config = dict(
    n_layer=15,
    d_model=512,
    n_head=8,
    n_kv_head=8,
    head_dim=64,
    d_mlp=2560,
    vocab_size=8192,
    activation='silu',
    norm='rmsnorm',
    norm_place='pre',
    norm_eps=1e-06,
    positions='learned',
    qk_norm=False,
    attn_scale=0.125,
    bias='all',
    tie_embeddings=True,
    parallel_block=False,
    init='normal',
    init_std_qkv=0.0213,
    init_std_o=0.00389,
    init_std_up=0.0213,
    init_std_down=0.00389,
    init_out_by_depth=True,
    optimizer='muon',
    lr=0.0067,
    lr_mult_down=2.0,
    beta1=0.95,
    lr_head=0.00737,
    grad_clip=0.5,
    warmup_steps=200,
    schedule='wsd',
    decay_fraction=0.411,
    decay_shape='pow',
    final_lr_fraction=0.0,
    batch_tokens=65536,
    seq_len=1024,
    doc_mask=True,
    train_tokens=902600000,
    steps=13773,
    dataset='wikipedia_en',
)
MLP neurons of a small language model. Each row is named by its layer, matrix (down: output weights) and neuron, and shows model dimensions 357-420. Each number is 50 + 10 x the weight over its row's rms, rounded and kept within 0 to 99.
A block is one neuron, or neurons of one layer that tend to fire together. Before each block is what it responds to, as a language model described it from the Wikipedia text at the highest values.

Responds to: Second digit of numbers
L4.down1856:45 36 50 48 32 35 49 55 43 60 34 52 33 54 59 47 50 42 70 61 52 29 57 48 51 43 57 43 63 38 69 57 52 62 56 24 41 57 47 53 60 68 48 63 63 34 40 45 42 48 58 51 58 72 46 53 61 54 40 36 56 38 51 46

Responds to: Table header separators
L4.down921:44 55 45 27 68 43 44 44 47 68 63 48 50 54 48 44 51 47 41 54 50 55 52 18 64 64 52 54 60 54 43 40 49 45 28 45 33 53 68 48 52 48 41 45 55 55 52 55 50 31 40 40 52 40 43 50 64 48 49 57 40 49 51 50

Responds to: Dates in time phrases
L3.down109:45 60 43 68 54 42 43 54 51 54 68 49 48 59 39 38 45 43 35 51 51 43 77 47 59 37 40 43 33 37 41 30 72 46 51 40 63 38 47 41 63 65 50 50 41 43 43 54 50 29 42 41 48 59 52 54 34 44 54 48 41 36 45 49
L3.down632:38 52 57 38 49 43 48 56 24 41 55 56 44 55 62 50 62 41 36 38 55 45 55 51 68 53 43 49 47 27 53 44 42 40 37 59 36 59 54 33 51 30 57 42 56 43 40 39 58 47 41 38 50 35 50 45 56 53 46 67 45 51 51 51
L3.down771:50 30 54 54 50 42 59 42 55 51 60 63 60 59 54 57 45 45 40 48 67 38 48 56 39 49 45 35 51 52 35 43 50 35 42 41 37 59 37 44 43 43 35 54 43 55 50 50 46 56 61 56 48 45 57 44 23 49 56 42 41 35 53 64
L3.down803:46 51 57 61 64 53 55 65 60 35 43 48 61 50 53 64 55 47 41 61 43 50 61 69 46 65 61 56 35 55 57 33 62 49 43 50 53 46 56 41 38 36 42 42 59 45 44 47 54 44 61 46 40 58 66 23 47 55 55 52 46 46 41 44
L3.down1090:49 58 53 50 56 51 44 37 38 56 41 48 56 38 51 49 43 53 52 46 62 55 68 47 57 69 44 53 55 49 45 52 28 52 37 38 43 54 48 35 48 56 61 62 44 62 46 56 45 54 53 38 56 75 63 44 44 56 50 49 51 41 37 56
L3.down1372:46 40 46 41 60 43 53 52 52 53 33 46 56 65 51 51 67 56 48 57 42 67 52 57 76 55 42 47 38 42 47 43 48 47 48 65 45 50 52 53 57 53 64 43 69 38 54 42 58 61 51 46 43 44 58 59 29 63 59 53 45 64 45 36
L3.down2078:40 29 28 45 62 49 42 59 47 50 33 36 55 52 62 34 74 37 61 68 59 70 40 57 67 54 40 55 56 47 35 41 42 40 51 59 59 57 49 33 46 49 62 56 55 52 51 51 39 54 54 62 53 42 43 61 41 58 43 56 31 46 49 42
L3.down2299:56 49 51 59 28 46 61 49 46 44 35 57 37 47 43 46 47 51 50 47 42 50 57 55 60 37 74 58 42 48 45 58 42 58 43 52 36 62 56 53 60 57 54 52 57 63 51 47 56 53 38 72 49 34 59 57 47 37 47 54 43 64 50 58

Responds to: Digit zero in tables
L7.down905:50 50 47 62 55 46 51 40 57 45 68 55 23 49 54 34 45 40 61 55 61 75 58 53 40 53 61 56 44 49 43 45 28 35 52 38 47 44 48 39 51 44 50 57 46 39 40 67 54 62 45 49 38 56 48 33 40 34 60 47 57 61 34 52
L7.down916:53 44 28 52 48 55 58 44 56 49 48 37 48 68 57 48 33 64 50 61 33 48 28 65 53 54 58 52 53 51 48 47 53 54 56 59 37 58 44 37 30 58 37 39 59 35 56 57 63 46 43 38 43 46 38 26 27 41 37 44 26 45 67 53
L7.down1310:42 36 55 44 46 40 67 49 46 66 46 53 42 34 46 58 49 39 54 57 51 48 54 58 67 60 70 37 45 35 16 59 40 66 46 47 65 41 61 52 51 51 38 55 44 61 57 46 42 38 47 56 44 27 50 35 44 71 58 66 45 61 61 54
L7.down1691:50 37 52 61 55 46 60 45 47 47 67 52 46 54 58 57 62 47 37 70 52 51 36 57 50 59 44 39 49 62 58 52 55 51 50 51 69 48 55 43 37 49 51 46 59 58 51 54 69 40 49 32 36 61 60 42 32 58 52 50 28 59 56 52
L7.down1720:38 59 52 74 51 43 39 57 38 36 50 59 52 44 60 52 64 52 51 38 58 62 53 48 45 55 47 68 51 59 60 53 67 54 59 62 39 44 53 57 41 50 47 32 44 53 57 43 39 61 48 36 48 60 58 44 43 57 47 72 60 51 52 48
L7.down1769:63 40 45 62 40 35 49 47 22 49 63 38 59 46 36 56 49 55 30 47 71 61 47 78 63 42 50 45 51 55 44 62 48 53 47 41 55 50 58 63 33 37 54 38 40 47 63 63 46 36 46 47 40 24 68 45 48 45 62 50 42 43 59 47
L7.down2218:46 46 45 61 51 44 56 60 34 61 60 44 58 55 63 49 48 40 44 63 46 61 51 64 43 29 54 47 66 51 50 22 59 64 55 37 59 58 53 54 37 41 52 38 61 47 56 56 60 63 48 47 53 63 49 46 52 45 36 44 41 60 45 64
L7.down2252:45 61 58 65 16 57 53 45 54 53 41 47 41 43 54 52 53 52 51 57 33 35 52 33 41 54 56 37 58 41 66 54 54 50 50 57 57 78 53 52 76 45 43 61 32 69 33 36 74 40 47 55 44 61 61 40 55 52 60 52 37 52 62 58

Responds to: Year century digit
L7.down572:41 62 55 58 57 34 69 80 44 70 65 64 61 46 51 33 48 53 56 43 41 30 66 42 55 39 55 62 51 35 56 54 42 36 39 60 60 61 41 52 59 56 50 56 56 54 52 40 47 42 48 56 68 52 40 45 40 45 60 55 33 56 40 38
L7.down722:51 47 35 43 52 47 41 52 43 42 52 47 53 55 59 45 45 53 44 48 57 53 44 33 46 32 50 56 31 54 64 42 39 54 55 78 53 44 59 56 57 50 35 40 59 44 56 42 66 51 51 55 52 63 41 59 53 60 53 66 46 46 53 69
L7.down1396:54 35 39 58 30 29 68 67 66 37 46 44 57 61 58 57 46 67 65 61 41 39 45 31 44 66 54 56 59 40 55 49 60 41 67 44 35 40 58 36 73 65 78 53 57 51 44 45 45 57 52 34 41 58 58 45 55 48 37 50 37 65 52 45
L7.down1848:51 44 27 42 52 42 53 35 40 42 62 43 51 60 49 32 42 43 44 55 39 65 61 67 44 42 60 59 44 33 47 29 37 64 59 64 42 23 54 57 53 46 43 51 36 29 60 58 59 31 47 60 40 50 45 64 42 66 66 54 53 64 34 63
L7.down1903:36 32 44 52 38 23 58 51 43 52 53 49 42 43 63 47 36 49 57 41 58 48 51 41 60 51 47 58 34 43 56 47 55 33 58 36 35 35 36 53 45 52 57 36 51 55 48 49 55 40 56 50 54 40 35 48 49 59 54 68 37 59 45 51
L7.down2103:38 59 61 50 48 50 46 60 42 51 49 60 33 61 63 47 43 64 66 40 45 36 62 39 36 46 42 56 39 50 56 45 42 61 54 66 37 47 38 48 37 46 56 55 50 51 67 48 50 68 51 80 60 63 45 54 69 52 37 54 57 61 66 57
L7.down2393:46 47 67 44 58 61 43 48 67 64 51 58 63 61 68 46 54 27 60 53 43 54 46 47 57 30 60 56 49 44 59 42 47 43 52 64 75 55 40 54 51 41 47 58 64 42 54 52 51 44 62 50 71 47 47 65 50 63 51 48 41 45 48 64
L7.down2425:52 42 68 59 55 53 23 57 45 55 58 47 43 48 62 66 37 24 64 36 54 47 52 46 49 40 44 39 47 44 62 52 48 42 76 58 50 45 54 45 49 47 56 41 41 39 41 48 55 60 53 41 67 33 35 59 47 63 64 52 38 39 52 52

Responds to: Table header cells
L3.down885:66 59 67 47 42 54 45 31 37 50 47 52 54 54 54 64 55 54 52 45 47 39 50 52 36 44 59 52 54 68 63 39 53 37 50 56 50 55 43 47 52 47 52 65 41 44 35 59 55 52 49 45 60 33 54 48 42 43 42 42 50 42 54 34
L3.down905:58 44 48 57 52 53 51 55 30 50 54 47 54 39 58 29 48 45 40 49 70 45 30 46 42 70 57 57 47 28 38 60 55 38 51 46 52 56 43 48 58 66 23 57 69 53 52 57 31 46 53 40 52 46 35 46 30 43 59 42 42 43 35 67
L3.down1231:36 63 47 60 37 47 51 52 62 59 48 62 56 45 49 57 46 56 47 38 53 38 44 63 41 66 52 43 62 49 51 45 39 61 52 39 32 66 48 46 48 65 54 45 56 25 62 47 41 53 55 50 48 54 62 48 45 69 74 53 36 50 57 33
L3.down1339:52 50 51 33 47 59 43 52 46 57 60 53 40 53 47 48 53 49 45 49 41 50 53 49 57 55 51 53 39 61 53 49 44 50 47 52 50 58 49 58 45 52 54 34 66 54 42 62 44 45 64 24 57 37 59 30 53 46 56 53 58 50 61 55
L3.down1786:52 43 43 37 40 55 47 59 57 62 35 45 42 47 49 51 29 60 40 52 54 65 52 67 38 42 43 65 59 59 55 47 39 39 56 64 43 42 66 52 59 52 48 66 54 54 17 47 47 52 47 53 58 58 68 42 47 47 69 38 49 47 43 45
L3.down1966:48 49 48 46 56 42 48 71 40 67 35 58 52 59 44 46 52 51 51 42 43 77 63 45 48 68 21 51 34 49 50 59 44 48 48 47 44 43 51 52 47 45 47 45 47 56 50 54 41 31 67 31 44 43 51 45 54 38 60 53 59 28 37 33
L3.down2149:52 38 54 34 60 59 41 49 47 38 38 60 44 59 34 53 50 58 19 53 56 58 54 40 51 58 66 51 45 57 42 32 37 44 43 51 35 51 62 52 60 52 42 37 75 54 30 59 45 50 40 54 66 42 51 43 43 36 52 36 83 44 50 34
L3.down2445:58 56 57 55 57 41 46 67 58 35 47 57 41 57 52 72 53 65 41 52 52 51 17 46 63 68 47 43 47 72 45 42 49 38 47 54 48 54 52 62 46 66 39 50 50 53 39 59 47 53 44 30 54 33 63 48 50 44 52 52 56 37 49 47

Responds to: Acronym interior pieces
L4.down2457:61 51 43 58 39 55 58 45 43 51 62 55 48 55 45 46 48 31 49 49 45 39 59 45 64 43 58 49 65 44 48 39 45 52 58 36 50 41 50 41 41 56 32 47 49 65 55 48 46 49 59 57 60 51 55 65 68 39 59 42 44 41 52 62

Responds to: Subject-then-verb position
L4.down1788:51 55 46 46 52 55 45 59 28 39 61 59 43 48 64 59 55 67 75 54 57 39 59 38 52 45 51 49 53 53 54 36 52 40 80 49 35 36 54 62 51 53 50 71 44 38 55 43 61 40 57 65 56 40 49 53 45 67 58 66 36 47 50 45

Responds to: Mid-acronym capital letters
L7.down648:81 67 50 53 51 65 48 50 52 42 66 51 41 51 51 54 46 47 42 41 61 57 54 50 50 57 70 41 51 54 60 70 54 47 57 67 43 53 55 37 41 52 61 49 47 49 42 60 49 50 62 37 48 52 51 55 73 43 56 64 58 72 49 43
L7.down711:50 58 49 79 31 51 43 40 55 40 56 60 40 52 63 50 73 66 41 67 62 48 35 45 52 50 36 52 48 56 44 52 42 59 69 62 54 57 60 45 46 47 55 45 45 54 49 60 49 65 64 38 56 47 45 70 75 47 54 51 56 42 43 48
L7.down1114:56 54 43 37 48 58 49 47 49 50 65 64 60 48 56 53 60 39 67 60 31 39 52 57 42 57 42 75 61 46 45 49 35 52 45 45 52 36 53 69 42 53 38 39 60 39 54 60 66 44 48 51 32 62 42 65 46 49 69 73 36 66 48 49
L7.down2175:57 31 58 48 33 65 58 37 43 56 49 46 42 63 30 50 34 28 51 43 35 60 37 51 52 46 57 45 51 37 35 50 33 49 54 55 45 39 40 56 49 57 40 49 52 45 41 58 39 50 46 73 48 58 48 59 58 49 35 60 63 55 50 48
L7.down2212:51 38 49 55 32 55 38 70 49 62 46 45 40 31 32 63 38 65 53 56 65 37 54 49 45 43 58 41 59 65 48 35 47 42 42 67 40 57 54 41 41 63 58 45 51 59 58 56 54 46 39 60 46 66 55 60 57 55 46 48 50 71 50 22
L7.down2230:47 47 52 73 43 60 54 43 46 51 68 58 32 54 57 52 51 50 60 57 43 45 44 32 40 54 59 50 56 45 58 66 57 44 47 60 47 45 59 36 48 51 50 44 56 52 56 52 40 33 56 40 43 45 43 59 51 46 56 66 45 59 51 54
L7.down2525:39 53 56 59 27 57 27 40 36 60 50 59 40 50 50 59 50 65 60 50 56 43 37 48 48 57 42 52 45 54 79 46 64 36 67 46 41 69 53 51 59 54 44 58 38 50 43 54 48 57 58 51 71 63 46 79 66 42 55 29 34 45 46 50
L7.down2542:59 52 56 46 62 68 68 67 57 39 55 64 57 64 46 35 50 43 52 41 41 35 46 40 84 55 63 39 56 61 37 43 43 42 54 45 73 63 60 56 57 50 66 66 46 45 61 36 58 44 61 60 60 61 43 47 54 57 62 46 44 61 35 63

Responds to: Digits in stats tables
L3.down508:50 39 43 56 32 58 52 42 48 41 50 51 56 60 53 35 45 37 69 43 50 57 56 39 53 49 41 60 33 34 33 47 45 60 51 48 50 57 25 64 67 52 34 51 52 44 63 49 62 52 60 46 51 37 35 51 63 69 51 48 74 57 33 51
L3.down1171:35 58 40 59 56 57 56 31 59 71 52 53 38 44 54 37 34 28 43 51 43 42 66 57 54 43 53 47 56 54 42 61 48 59 43 56 51 61 37 50 43 58 38 43 40 49 54 48 28 47 42 47 75 34 59 44 57 48 54 66 56 50 34 46
L3.down1598:57 62 44 57 54 60 40 31 63 59 37 62 48 58 56 31 46 68 45 68 52 40 68 35 64 50 52 55 39 46 51 42 61 61 44 46 55 52 48 58 49 47 38 43 57 69 46 49 54 63 52 39 27 51 52 50 54 40 49 58 61 61 74 44
L3.down1609:44 60 49 54 57 57 57 55 63 48 45 45 37 45 64 52 40 58 48 51 67 51 66 51 29 46 44 53 61 50 49 47 56 58 53 54 44 37 40 55 50 62 57 64 38 62 41 54 47 52 50 51 52 44 57 53 42 37 52 65 55 40 44 47
L3.down1778:47 59 45 52 71 32 47 35 48 45 49 47 51 46 44 63 34 44 41 50 71 54 64 44 53 48 61 59 45 43 49 47 39 60 45 39 47 66 52 53 58 61 47 49 40 31 44 36 41 60 55 62 36 52 59 49 72 47 50 50 45 33 43 47
L3.down1847:48 44 49 79 68 55 49 29 45 67 49 60 27 51 56 52 36 45 50 55 51 37 50 48 61 54 35 70 31 51 61 69 48 41 53 65 67 48 62 29 33 38 57 50 56 47 46 45 46 49 62 38 57 41 54 58 57 45 50 55 57 46 40 42
L3.down2061:77 41 54 15 44 57 51 36 44 45 54 49 55 54 64 50 43 62 32 47 30 47 47 57 45 64 64 35 48 55 49 32 55 45 67 45 41 54 55 53 44 45 48 39 44 54 47 49 34 51 37 56 36 66 65 38 52 43 49 34 48 47 60 58
L3.down2346:61 33 52 60 54 45 45 73 71 52 44 42 51 55 53 52 67 56 65 46 52 31 51 41 54 54 60 63 54 73 63 50 39 45 52 70 56 51 42 77 45 48 33 46 60 59 43 49 36 68 46 43 58 45 37 52 55 77 63 50 45 59 42 59

Responds to: Sequence and pair continuation
L7.down653:49 34 60 45 52 52 36 64 50 46 48 71 43 44 52 44 32 37 48 65 40 53 51 35 46 67 54 65 67 50 57 54 49 48 42 39 66 49 59 28 49 37 54 65 56 38 42 42 60 58 40 50 42 48 32 50 45 67 71 44 68 38 48 52
L7.down1109:50 37 50 72 58 47 56 54 48 55 34 69 46 59 50 60 49 46 42 43 51 61 53 71 50 55 43 62 50 52 61 53 52 63 58 47 49 48 52 36 53 26 29 42 58 67 46 59 61 66 46 46 55 57 53 58 43 53 55 54 61 51 45 47
L7.down1368:60 55 49 62 51 57 35 54 61 59 49 49 48 62 60 52 41 56 33 46 39 54 39 49 51 39 37 61 61 51 74 47 45 54 51 63 55 60 43 50 43 32 50 32 48 52 32 47 51 43 37 57 45 51 54 61 41 51 25 47 42 42 52 44
L7.down1607:50 69 62 74 49 66 44 51 52 39 45 48 48 58 44 40 42 50 61 48 47 56 42 38 57 67 34 61 35 64 50 45 54 54 39 54 56 50 49 48 47 35 54 49 62 46 46 49 42 50 51 34 56 51 59 48 41 36 47 33 59 63 73 33
L7.down1661:52 56 56 40 54 50 42 45 42 44 72 56 60 17 49 73 66 54 74 44 37 40 49 50 66 47 25 63 62 54 39 81 64 43 34 68 51 57 59 67 52 53 52 53 54 47 35 56 33 41 36 61 51 39 61 44 56 39 52 56 57 66 48 70
L7.down1690:59 58 62 46 52 45 38 50 27 55 42 56 63 49 57 48 59 53 30 54 43 55 51 63 47 45 52 48 57 55 48 48 46 49 44 43 53 46 35 52 59 54 50 51 46 49 70 40 51 49 54 40 60 40 45 48 40 41 55 70 57 45 52 36
L7.down2238:60 58 49 39 56 36 57 49 65 42 43 47 57 40 64 43 56 52 58 50 48 51 55 44 65 52 40 71 37 57 57 38 65 52 47 54 44 42 43 45 48 43 45 52 45 62 50 30 50 45 63 47 64 31 41 40 38 42 49 61 41 69 49 41
L7.down2296:42 55 66 42 51 18 41 52 43 54 55 46 54 55 41 52 54 51 58 39 42 48 55 48 58 44 55 33 10 48 65 51 49 51 40 42 50 58 54 38 34 51 61 45 47 35 50 39 43 49 61 51 57 52 53 51 50 54 45 50 57 53 40 35

Responds to: Inside all-caps acronyms
L3.down219:61 59 56 31 30 56 43 49 54 51 80 70 46 45 49 67 46 53 52 64 45 55 52 40 55 69 69 51 41 50 53 36 45 63 48 48 59 72 52 43 35 47 72 60 27 49 49 65 57 37 66 44 51 51 39 51 54 43 54 45 44 55 45 53
L3.down371:58 44 61 44 55 43 48 47 57 50 69 44 60 58 59 61 38 45 51 53 46 21 57 62 51 45 62 42 52 65 33 51 49 57 59 47 57 67 36 34 43 48 52 59 46 52 55 59 23 55 57 56 50 37 51 60 56 50 55 51 48 65 55 46
L3.down559:37 53 51 46 47 54 27 50 61 48 65 34 60 46 40 46 44 29 54 47 55 59 51 67 52 36 68 45 59 52 35 55 43 42 50 45 54 56 28 50 57 48 53 40 39 55 48 39 30 64 49 39 33 55 70 57 58 56 40 52 50 47 52 56
L3.down991:57 50 52 35 56 49 43 42 61 55 53 53 61 45 42 51 47 47 56 47 45 39 66 62 66 51 54 33 55 53 55 41 47 56 59 48 52 56 35 43 36 68 31 50 41 60 63 55 58 55 66 62 53 62 77 53 53 49 52 28 37 50 53 50
L3.down1637:37 48 40 44 44 39 51 51 63 54 62 33 37 41 41 61 45 39 48 55 35 45 69 63 59 38 58 40 27 55 59 33 35 49 64 33 67 63 50 45 65 57 56 46 44 43 60 40 33 58 69 57 60 48 42 48 45 47 47 37 42 55 56 35
L3.down2042:50 74 51 54 57 60 64 51 49 42 60 54 54 65 46 59 50 49 53 41 59 43 52 54 51 50 64 48 51 59 45 43 66 55 45 47 54 59 56 28 31 52 42 45 40 63 47 47 44 39 47 28 46 51 57 50 48 38 34 49 72 39 35 59
L3.down2076:44 55 49 46 42 52 68 59 49 55 49 64 66 54 65 58 35 55 54 53 56 42 56 63 56 63 61 49 51 60 49 42 67 56 39 60 56 57 39 46 36 68 42 49 53 41 57 56 37 51 37 37 60 47 48 39 59 56 50 44 69 32 58 38
L3.down2212:68 65 64 29 54 40 48 58 70 35 56 58 62 56 41 49 39 53 64 40 59 43 38 54 62 60 61 60 49 70 66 59 49 47 35 50 58 34 41 63 56 71 48 46 44 43 49 60 44 35 43 50 54 55 64 65 58 38 53 48 69 53 49 59

Responds to: Table digits and separators
L4.down1940:30 39 52 60 73 57 54 38 53 52 44 54 48 52 58 46 64 50 38 55 46 50 62 72 35 41 64 37 35 44 42 63 50 46 67 42 58 48 51 74 35 48 41 52 51 44 39 63 42 49 53 45 50 53 42 46 50 55 46 58 47 54 44 45